{
  "num_hidden_layers": 8,
  "hidden_size": 576,
  "num_attention_heads": 9,
  "num_key_value_heads": 1,
  "head_dim": 64,
  "intermediate_size": 2304,
  "vocab_size": 19667,
  "hidden_act": "swiglu",
  "norm": "rmsnorm",
  "norm_place": "pre",
  "norm_eps": 1e-05,
  "positions": "rope",
  "rope_theta": 3670.0,
  "rope_fraction": 1.0,
  "qk_norm": true,
  "attn_scale": 0.125,
  "bias": "none",
  "tie_word_embeddings": false,
  "parallel_block": false,
  "init": "uniform",
  "init_std_qkv": 0.0253,
  "init_std_o": 0.0,
  "init_std_up": 0.0253,
  "init_std_down": 0.0,
  "optimizer": "adamw",
  "learning_rate": 0.00114,
  "beta1": 0.95,
  "beta2": 0.99,
  "weight_decay": 0.14,
  "lr_head": 0.00651,
  "warmup_steps": 215,
  "schedule": "wsd",
  "decay_fraction": 0.67,
  "decay_shape": "pow",
  "final_lr_fraction": 0.0,
  "batch_tokens": [131072, 262144, 393216],
  "max_seq_len": 512,
  "doc_mask": true,
  "train_tokens": 1843000000,
  "max_steps": 7809,
  "dataset": "wikipedia_en"
}
MLP neurons of a small language model. Each row is named by its layer, matrix (down: output weights) and neuron, and shows model dimensions 384-575. Each number is 128 + 24 x the weight over its row's rms, rounded and kept within 0 to 255. Numbers have three digits each. A neuron's up and down rows have the sign that makes its largest values positive.
A block is one neuron, or neurons of one layer that tend to fire together. Before each block is what it responds to, as a language model described it from the Wikipedia text at the highest values.

Responds to: Pipe separators in Wikipedia tables placed just before a numeric cell, as in league standings (team | 38, losses | 7) or vote counts; weaker on prose words like located and following.
L5.down78:112143115123165135098110162133146117121116124134143138111136120147131099143118153145135138131148124134097118148134129092152120157131138131118148130131139139118135120179127115143116163145165134137084101112084165146150133091118094162101148164100145147112139150124138151139139118124117154073128119126134131123155124123165137160145077151151160135156100205101152100133127122145168144109162168130116121167105154148081184115124095150074103108105106122158105140099120176103126160116145070107111117112139132126167129144077111116137133152133094137115131149143108158133119105089149133104
L5.down90:191125100139099150116160149141141148116112116148150101151098116079130108121143168165130169120085116114153108114148116163101120122137140098131159120133143128175115138101143103103134152097164106142129122129175119154098125144141156139086130120151113153140123143148138130178111119103091146138082137086124130118137147150096130146160155120104129126115133169108094116167112153094160133136133158109139110152117121114120138152116151131138128146061113059160130113132141151133128111089132144109109155131172133119134139126122154115126155157110135134130159130145059116100136118019133105118
L5.down202:158108086129116100086116100175133097128079135139126111123147115094140143140106141169154116147153098129135134126067121186151149113164157161100147116131071145150140130117064135132106118109150174122147126147125186087140118100151112157101106150083170112074150120131082088147154150170122095117115158135087138130171187121137131111144124093073106151128152132127132094138128124161106136112134136131114145129162130124121126126140129128127104129107109139126126115094137154111121127152131114165166111099131136150194119145140155118112114153094141150128151158117132121140119116155133142150
L5.down294:117097130101122144126082132161110184137116134151141115111131129144126141096172114121106124131108147116135123128127118149130126124139126137132106150140130110110148140100136118120119091079145138123119122131100132123146120142122116131167174140144121137121102169138115123090136140110125100134145167150164105114115122152099136104072112139130108112156142135091123121164132103131119135099152163136133156091119108126147145173141121169158120133117102125115155104161118128113155146101109150049149133116043167158137167113094115151125069138115164121140111128126194123118138085126117132108
L5.down346:116133135091133116143116148135118107106116134145111133092102126148139122133121102119128098161164151120116135107099117147084154179196123157130136165128147172155160103157146137109103140134112097147142069193114083147123141135117166178094178158143081143144158134142173117134104156122158133100158140068123123144152110095119135126143134141154078162114117112120137113122088122083069136161098138121080146105149103125140163098137128161127108099129141173149126082147143120157112125115171201172086118190100145142122090113145093133110159132107099112107140100153113175059123162132127121096
L5.down572:105153103140125153105129124099123168125158117162133127137129117176165152099106097164137139104107106156142132124093154125095096141151114112113124121099154137086174134139103139111145132155133166136146143149151098163162151150153071114134153109124143097114111099151118166127110147111132135132154145141080131185084171150146136109127136130132123092139126119143122104132128169133128105095140164147132122149142164156075137111141150102092140148164109169105153164128153165162090115142136113129161163138128082134143146146105128134129064109092135102136145152163135143121144108093102139101
L5.down720:117144107136123148124124129157131133124103140123135116151145140134117139129128091136166092168163117077126084087161138085149119139175115141100122093126135204131109098122154078184134121084166134143150156134142111144135132124135140109092138133100117104105109164115095084140170156139133120120124118124105158119127171123111092150112113151212122133088108119145125152110145137165138129131150109120108146093140130141132151100142155132129129123128146138143094121162132139082142168104156128103123100104182147138137136134157147120099150067149109121121113155095117118145111112136087138115
L5.down782:162129139136164105166136140145159148140127126124142127107113113152144135115154159167097141152178073127127133109141119141112148137116123173152188109126109112100174186116115179111162136128137118142143123086121076130122144051145116117147105124125122097129153108138161144111118127132121143139141096115160124126130147144137117115145115131145140134117154137168165139084168167128098106124163104102110131118144102109105145136164119169153122126092147114185126132158114128108146116123113084157144121128162128146123129105138167108135134144096135167114143108158141116134149143115140110144
L5.down1185:143119137095108090107155135075122159116118147132122140157169143129125131142151161143164137147119115118148135140139134117147181115128136153132085159179119123111119108087142109136096189103164131121112103148120111146126120103152124053100107127149111108090097149137093162143112151152141101161101173156116161162124153114142159125120127116112160131118144116102147124114084119158130150122115119125084159144095110113117138152164108126122142110113079083129082155133175133121148138102140126114100109126095127151121156101117137091134106102103147127121108093111105173122124114115127106153
L5.down1423:151136128118189140137113194136125112131102092128103110090107079128119153127108149136168121170163117147072154109110136131126140069168143175139116130130164135069138113127095128088136090128143162181144121128134147170116109118146096131163150145156173165159156094126118178121125111135121109156142120124166158107137140140119126159117154145171105121139133119139147111108123124101151141144107135115100144112135132136141120139094152167124112117143139087140113159078110162100149123112171124152112130128122154108140161112070134106103131158122134140124145105133136097135132114079178135148
L5.down1674:141107054157125135181137134113145175161128145139119104148115150109129129159132147177170122127129151107124140128118138144164156123121133147117179165144120119153068106142130141134139144126125096092142138119117158131110142122100113124113119131123127128092118145193194116146146126120143115122135145117085086123133107119135114143118143140125102115138144123146114119116122154158117130143095091118120162120157129100156149155067144137145119167129119053136130187141128164143115099106115158100143103129128137151114115124102104147110122130119139137124107181171107124137140088116140094150
L5.down1709:107159153138164128130111118089135114108138120186124120171157160116140113080143142125111118158091118132145122097142109099110136151116126100144149111144148119135100094163150148126162126116115169154137125097138144104132084138089172098134098143154125169124148122113122146103136125135164081151133093110132118129100138131163128123128120110139069105150153148150122164102099107140085132096145131099127157143096150129149133149144162145142129081129133105134102129118147099146148133114145124144127129124133111150122139151100180155097139111120123129097075170149097148124144108131155100127
L5.down1748:122120164154168120121132145097138199140126149157125170149156095162147086136105132098099151114149082155115093129122139138147103132137092135135136131168136155161119101129136122150115165149151137102119083153174120114138106139128138163133105129164100138108132116156104125125122116136116106164163144133097113123132099128140123112133140104143105117151116102111121114128148176164152155155136152177163158103140140143073129075145098128107093113133126136131132137148159149143139119071135136131119135138099152129107151144123141131125134098142125130096126148129135139151134152092104094093
L5.down1784:134141091042147125140124137114127133125120180128125111161092146113098160134125125181139148154154144140109106130114112143110150141112135107148125145097124166096108147173126113157135142109103132084084153122132131129117125163128120136149140124107173095123111108132107135124126153127147141117149096139151130150133123138123126154104131075126104082133123132117126173132160127171142160170134098115127164126123131173182075168143168142180103121143165152131142141120117197177102145122166135076127143175131134162101133077126165145100189150115132163137145046128119136129154172145133103121
L5.down2083:111136121128165097139111179137133106135121113074081100103150110129163140132132159108094121142087135129119127102113154135094157097127092111109116139138172113078104181140114150156132150109126155194136100149136154084136090115107107151125103152123117161115174131054138126153104107137157133123116155142128143131084080121110138116144139101146141155091125152147100107148134120092110133155129118131110193154158098141133127130084132093122092092158119100121107144132093116109128147095141157149109102159146117160131135120126120128059138156142100140150087120122133126143142136096133120118
L5.down2084:120073104119163165116125139128139121137112143130101146164135127121100154123158108152092096117114135121133124136146156122112114136139119117111122179128115136124138143112105118131127133124164132135099155105115088158125134139089115127168152115071135126189164117125170134154119137095132154120138125119105092134099153174136136116108117130195118146171140170151099114137157116147132135143165141102165122112122091115093098116163110133090119142149173108135120139156134132130093111131134128092138151122112159111129091112101169073115080044150111126129122137100106123109077082103099113143

Responds to: Short second word pieces of foreign proper names, right after a capital initial, as in N-iz-ami, al-N-as-ir, Od-es-a; weaker on table pipes and numbers.
L2.down170:154107136143152108134154107144123152151183106150128142108177155133141121162119133142124133096119104125103154125113144156173140138149167144139092135121139137152175130115088145164143157121119124160106141109114105118138105107144165115113128130120078131154119111129141142118121124159122098148127133150119091159138131124115112130122153159125096108083125128127145142148097135110143165092156193151143103129152123131091127134105127136140135096140158180115132135146141179108156131133117133129158125100189120107106149176089095087131114146155136144113139103142145127120100117120118112062
L2.down540:098118114149126153143098084093113119125148153150123114123167096145108061093106104132133167148153144146145117171102130139137102133124166114138119148093133120114151100125144144173107130154140115110163128153093150128111154138147109162150109121131183132111150124075150165096126116110089121055117153121170141126167171110134169144155129106133141122182132113102107131106124148134099086154126123112077137127111096173125147117125087120102135085121121045143163136167156089116125182107122119148094141136139145132160141171101124094163128108106134144135139132091143128142152161135112119105
L2.down569:152099115130122117143148148169137131130128130096105123112144104110107097206141140155127139121146094128093082112104125118110103170173100107135148096117129130171123137140142140110146135102121154143132102178159108108104148129157106140159129160108119165124133115109140094148157137140138136088146177149114126114122132109122132136121153114178107172157115145116178143137160096088127160127150135109109094114133109137195130160109104169161148093082157141169093115136099146166125098116119109118116074120139150120136137136143127084161112126126122102098126120132136143104135143186180106142
L2.down2141:120151126113154167122163110123140122129127149133162136178124133112110153086159137133160134151112115130120148128097104087126123111153157095131163176089142132120150137103142138192148131135130124165171122123154150156133118154126103100157112153078122124129157151083171128122121120129156149119125133136109128107131155119119114153115157116131119161124142135103120106141106110137132124123101125104096127097173130135087148127114108099139124094165112055119104135128122133113163134127093106125153137140158103115122134157077149131099130135132135154113102128143147102150085168101133113167

Responds to: Final word pieces that complete a noun split into fragments, often plurals, such as ri-ots, tens-ions, deb-ts, bould-ers, f-ence, usually followed by of, and, in.
L2.down447:099131104089126159137145113140151114113092105124099122101133149097129121096124127116155190141125125110117162130145150148113126112119115145133127092137114153129157124112103141166101123170129161123140096099152147109138166142127109153135111138164102145070133150125124134162124151199087124098152109107112129146127131136114112170149116149180118135136151154128130143149100114144115127150132152198091128155201094170095101157107114125142141129132149133123155135094145096151112138118116108128133112099114143133149126133107146152119125131095134140172090122132181159133107129123107119127
L2.down605:086111155127112131114119146120151101107147136147122123147118131147116115090109120161127123107129131118177123106144122152125149109083174128154153130116138109170167122121139110127143137096157151153201135120149092113147161157099136142140144160085174128082147110124139124146130147138071144142103139125122113130140154130102120137151064135120108086111167136111163118136138137102135186117115184154130120111130128131103129132123191113151087104154101186134118097116132054110089139144131142104125134138135159153099151108134130106118132133113125131116165147080105154153116156134103155140
L2.down920:105160106102131165115135094144122156136129078158118154081144136106107165116109120087128128135082160093131138144112126143148127133137177149148105125113152094113141173157154111137111137164167159165100099109160088155171112131109115126107147100137165118145129091055116121124128099134163100126175114124118130083132164129161133119160138159099116110119122138104122114088163103126151153114118178119130151088157123130123198123125156112106142080118149236139112119106107179113143126118137100158152146104104130126144119172153104155102145126141129134126125131100124115127135151069152103118
L2.down1557:122137172171149124148147138082114159155109100121169194114118144121150142130152161132118108130155129106123136116116093101135144112095126118131124087130127189118137127110129132142117149129101129125129105168159087124150166133155129142108129135142124149108134124102118094141120130127107125132134112141113153137136098164144096133103144130135051139140177089156110136130122131111094114161150121150115151120126124152141098127122104149100146137131164103112115090156128067175146129131180160124137108141125121118135152159132089104113135115088130104158124150195106118138152108137139168150

Responds to: Final word piece of a person's surname or other proper name, usually fused with a following comma, as in Merc-er, Part-ridge, Prabh-u; also closing years.
L4.down1122:116134125132130108096084126114120134133144150119127109118152153119152107116123143132111152081112106112103119149107134144121128157100122075097132093161159130120151085176104063113135093120104179137100119063118120163096129134122129122145110155110135156137118105145115142067135124127174170141152100133155158103083120148121118119111122140178117169160041134142149119129080165164137157081184146141111141134115127114083148139121111133137135101090159108136109120145139115087130091091135105143146131119155125135115139104113100143168097126098133104167116086126145119114125059109168166133

Responds to: Final token of a noun phrase that is the subject of a new clause, often a plural suffix, right before the verb, e.g. botanists, proposals, visitors, tensions.
L5.down248:144122091138137130178121139124145098117172138097111118176110120124112132132111128137115174128156165103106167131160176165123138107143140102140102086152166141104158123159118093120145101130099127148111127137130125119109108111162147126121129127106104119133118140126103108141131098109124120153192121137125114121140057146133159116146149091136147183133136060158153153150138150107105119127135160118121083138094121092156128155110128126145131121133151093110147146115161094180108123138157116169109104150108184114140111094120073176148164119134108162114117116080118142133142113115163141175
L5.down274:101134063145110124138114186169140123128166078128109116112137107124130109149115143051083136106112138138133158119136111146110095153102172088115098153104102144145146097095092139095122109119117166141107089133127134147170124153168126137076118146132150152154106112161106143143128126099147115120137126108136151124123134129179146131122129118105142170117140123110117112157137131086171125132104085127139185134142130130136118139083122122133139126113130177102123135156149137146142086143123118086150124120098151143107150168146097113113158110099132155154175090149179112119131164101137128165
L5.down367:129116120134120158098140087184148129151123132145119142130134145148129161123104154106156141130100120162136100129087124142142093146107116119125125124161130118152122131189107150192123122123140121141128084118116118134112119137160114119163120112178146143142124152126153128175138114119143082112146104131161148087115153149097125120170158178097207133128135115109100099118121130135145134080158153119135139143147177113101104143126099122146152117112129105131130124099157100105116110173110105141155132118148138130128138121136101146152129103097120110148152115105122126095119115091164151140
L5.down398:105148112094139122157116128137164138141129123115075129156134102130106136125101166151132128128152134164087159129107127123159086154092102059096132138124092166123134177163126102137120121119147168182120126121135137092117121165125087155134090125134145151101150128137120108152140146130122123157173111116125121137128114104183149113133152142109128149148150181090145140142118114131198125132147146086132155170103115085111115152136062119170128125106099159121122106121123104117137160137141120089164133125124134117095125147139085136125142129137123164165113077173107122146156145118131179110
L5.down437:125111167123080129127131074116119130121145110154133141121097129157147132108135106067087168142129109112155133112134133108133124116123109133126107083149136101128082158145129113128147123144140142131110150114137106117151117132157122118107137135162128106178133146079137121148113127150129119147158079109119127154135111175143139125137115117095115146097130078150130156161090145112154138122117170104118134148107149158101125136162151122084108142097137057123136122127149138176095166108131095134170134104113139134134109122161095182131155090080137180105137136118154110123140169145123143133
L5.down467:170140160152135125166082143136106108106118152169081119175134104122165129144105092131084108115127112161077129159115115127131146113119116102112123131162132152088137148117140083099119095147138189118104068143132115128124131142118139108139131157131107190079149186084136169136156111144112152157150107118140123141124128129146161110118110152126096175107139128118079152148148102159144112151139100168146138144122158102154124139132129084118124149115136113107152087153134152154066145116172156084111106135138130138146110131136104167085121084136159123124068090170120096154165155157135205139
L5.down594:108107120128164119146147105141183123125096139157134092119091124110112123129069141093120147099118164169145074107127106107117112124097163103126138144143136137132134146159078107126148083105135158116128136105137142079131146151142131115118159115138115127121129157084168076100152111178141128119118103143121158167153120072140118133139130115122129146111100149135115112131110134113163124133144121173116159128184149095113113131160107090142140121135119153090130163160162036110093156115114116135131109108124155147107129133150108161113171146116147144123136124147115134074133147137167132117
L5.down984:137102176161110108131133151171161149134105137117109084139160147150146132137125160116122123184131110113146149155130164159112133073074149082126071100146137115114122100132113093086152142127108121188162140153128121135145083142128130105127104150094124133158152143100143127107113100109119118139158109129138075129126127100151100136135130133138174143113145136133107109134141122109116109074176173118114131110126152146111130144122145124110158131119165166142138076136116086104094129125151132111105141154099140110119119130139149108140164150137142138158129097104147127137117086051127160100
L5.down1133:128158075169140130104144163124112088143153159104174132096123147135148095138125089137171143113142100178126121152114123127114095176152121099120126125097124106152131130098122145101082167120140168156129106107150131137128098131083065097088102144132123098119138145140080151130149133132123119145107143130126153136115154091089135155083156098146130128179095135102118119170142133148098114147138142130144115154133088115078153140142102135179160119175133152069117124165117106154148124131131146155141134161157151154135112109142133122170083171161101103087099161146163136083111124152118068131
L5.down1286:066122147091114100165115115113112134158163126100117188136117104103149127132127176094122131072130181158106110094178157094128124092127112112147122121138138139145162136166147178114119112122138136143117092125127157110138118118114114133159142107111124126140117096161117160138143097141093103120155137152132124131106135161123144114114135118127139107086099107151147119096120085109148129160081153139099134133160128149131128157156134124124150128134125096154163141145102112118109150147154114119158158123106121056124123109104141089143139160107108136121135126140139138094134125137165136133
L5.down1737:127171108113117123099098096115115110130110097153129118120097120149125112143128119131120102112125155120118148144159107109097160191122148121106128129135113191164114161120183131157150127127125165067147131119080140111093145154090165124115128103162068115100101142123134164096131126165141104167150136143105107082113136114136145130118113099097134106133124129136109145201110135102120145084143154151171105175134103145098148090159140106136113140133091119116101106117156160155152141106116129107123084133084195138117134118124108135118175180103097110089113144150127125107120102153144130091
L5.down1867:091139106096138141126150117170143124166152033152104144121167118135118135111088128120133140091071144124141157119113161123136127141098148107151112175115117118136115164155142146163138139151129135137117095114169127123168132170105103101122128147135154110120121109105138098130112132135146094137136132123116130145073147137153117117185123185101127130126148125109083130101161126118120179080107144096121153092104163172102130151116112121127156118140159186122169080134128136126163181112120126139171143096151158131115136145112077159161140156150138141174116132150100130141118166146128079119
L5.down2031:112143101111113113141108121196132092108142106114134116146168126140138100104138132117141104150108150150149126120077107132132145125147135139124138107143124155140106123117149105131151159092124140162110118156172090107133134172154161130132167149122143137116106091101191138106148161130104155145177088144140095138141117098111126086155144115160106138178128127122113115175111148070107091085147105126108142106121143166132131127143146085127113160153108144098145088160166128154097152131160134138164113109113128128118094079124129093100159099112122124154098131149149101122126162113144125137
L5.down2139:108134169131135118165151052177117103127139085127123124134090105118129106152116085095074147098126137094166131093138094136108134168139067125167155096107145140103126159143136076101107108123113137134143097110121130091135176126147180092165131138088142125138175127141087124118113105146117143127128116111139105131084159139103152119172123145131096120160118095104090171127101167078089148133155119109130130113170134156143128119136108133089132126135133120143114113121140103136107104104145154081135154128155136127169173117129142141107160139129135138128132099138153175136136121127110125131
L5.down2226:129157167124166123135134163137123138098130109156158149105127152107138167092119129131153140116117125147118114085130112113109166109098134130133152143139112100166113146162169112128127077120109106185129121129129086120146146114132114153120130092159132079139102113113142141131145123132123103134064129132139135121152155130137125148115117134133141134103091120138078144140158131109103119092168123125109087138174149163098126140108150141141113155108127125098092125096146106181138107108134143110093148123102120131136157141127116084108164122138111183143144132163100127111136089099140139116
L5.down2278:114129101161125133106130167126091113133104108107127124096130121092134083111093180117168127144092153106133096142157098104122186131068135105104152164134129139159167160109146123118157161123094145132140146115117135110097140152106159103111122138143117073129132143123140117089131151128158161156146116140114122092096150076114122132122093123111145108093112173138113149132120141139104142132118121126121090143124129078129139080108138119166113120154104139125102175138115112155111158120125124173061116096128140144130186130185157186138119147146112096115108120116117176079135103128137127116

Responds to: Middle word-pieces inside non-English proper names (Dim-it-ris, Oh-t-ani, Sa-it-ama, Tets-ud-ō), and pipe separators right after numbers in sports tables.
L4.down1184:178109145110115063159161193124131134106114116063154143153118108136146156140104141135145160128142119152090110084152105110116109100079148137103101097130115151155121143162113089141167132132091085158153146146134084129110158180158128162114116131133162139166125132133135151123128136071166107101150157123130153130122148121120159138120113152088153125123132163137116145143132100142117094139151116151139139086169115133120082057091095117115127083131106126165145119109108124124105110110126160138155150107167127142126146104109144141147132103115097153081122134136113121089098142118091125163

Responds to: Nouns or quantifiers naming a group of people acting as a clause's subject, e.g. residents, supporters, crew(s), voters, Some, many, who.
L4.down191:108136126087112155152170156203136098129183110109167097135143104131134174140171145110141137070133105105129218126125115120141125159128132101097126126156140143136131096098106143106126098132114147157151122118118161076141101131118161094127098135165161099160127116135115139125166112162104125120154181111108121127113103113143111139175099116144152151167142099105123175121166184101117138130094104146143152084117110158131170142099116127159127143144117099165160148096100076110108135105128127102149116126112090147153139131111098162144107144123110124090090128115123147119118166112105092117

Responds to: Fires on the last word piece of a sentence-opening subordinate or prepositional phrase, often with its comma, before the main clause: "While studying at Durham University," "After Indra's intervention," "Before entering Parliament,".
L2.down120:148183130141122128148166106117142162104130145113104142148115182148144106152082137163112146147147122141152126131153144129118143099128132106149163134126061150118147135139130158113132129179146117116112185120089112123130156139156157145113178117116157094136131157134126096109149129138111143108131170176117090105168117087138135151185144133135154102161103117147090119101164123121148119135163126111125108154161130138094148159113120121088074130146136217126149109116117108140176120153110119128146130102131054112151104134116070132223129144117191139117120130181125134121105129110074156151
L2.down1165:151141133144149180088123147103143133129123120152141139137137140101129154148119135143122145120156090129127118144113207133119128131121123160147138138131119148137060143145106134120149113127129140139104152125112132138124151127153084106100100168105172109140088100173124136123127117165123125128081119126144164110130133098133136129081122114159137101124113114122080069093135133160141145096160126125125166142131159113123136165110082159093113142147112218119120144110087167124126086129120141151130084121134104128130114137123125097186089136126132119150134110126140073137136154061094146132
L2.down1955:138131136121145120130166123139122148135113111081142121140095139110099144096138133102124120115098137130108140141130123112113124092116101107113100125117152104096122115139147146106096126140129107158137117148171095109117142153136146129125120126085147121140110100142127119162189115121133163117111167153120126124131094165059144125125169156098119161119125156143121112138135108138116160124107117122079149129119144147107138116165098151091131167114113225096103088096142089133154129160137104119127138179132113088145129117135137127105105109108097119150146085131109123130096128105127131136
L2.down2136:136172140112089135131147146181057104112142109151121114117135139117124186129133124157171103106127112129123122154109121102147131108145131120101127106139130113130106114095108111138112137102135133128156109138098106146107135111128162121122125128129114106134115146123133120118133100134134162132254122121126116123142141142121114124115125140143145104129127114123137000149135141129131121088112150117093149122130137126114099088132160134128125127093160255143133142136131216144135112133138156107165151124119137096128149107116119129136108112154107130138117109160133123105130125014103119100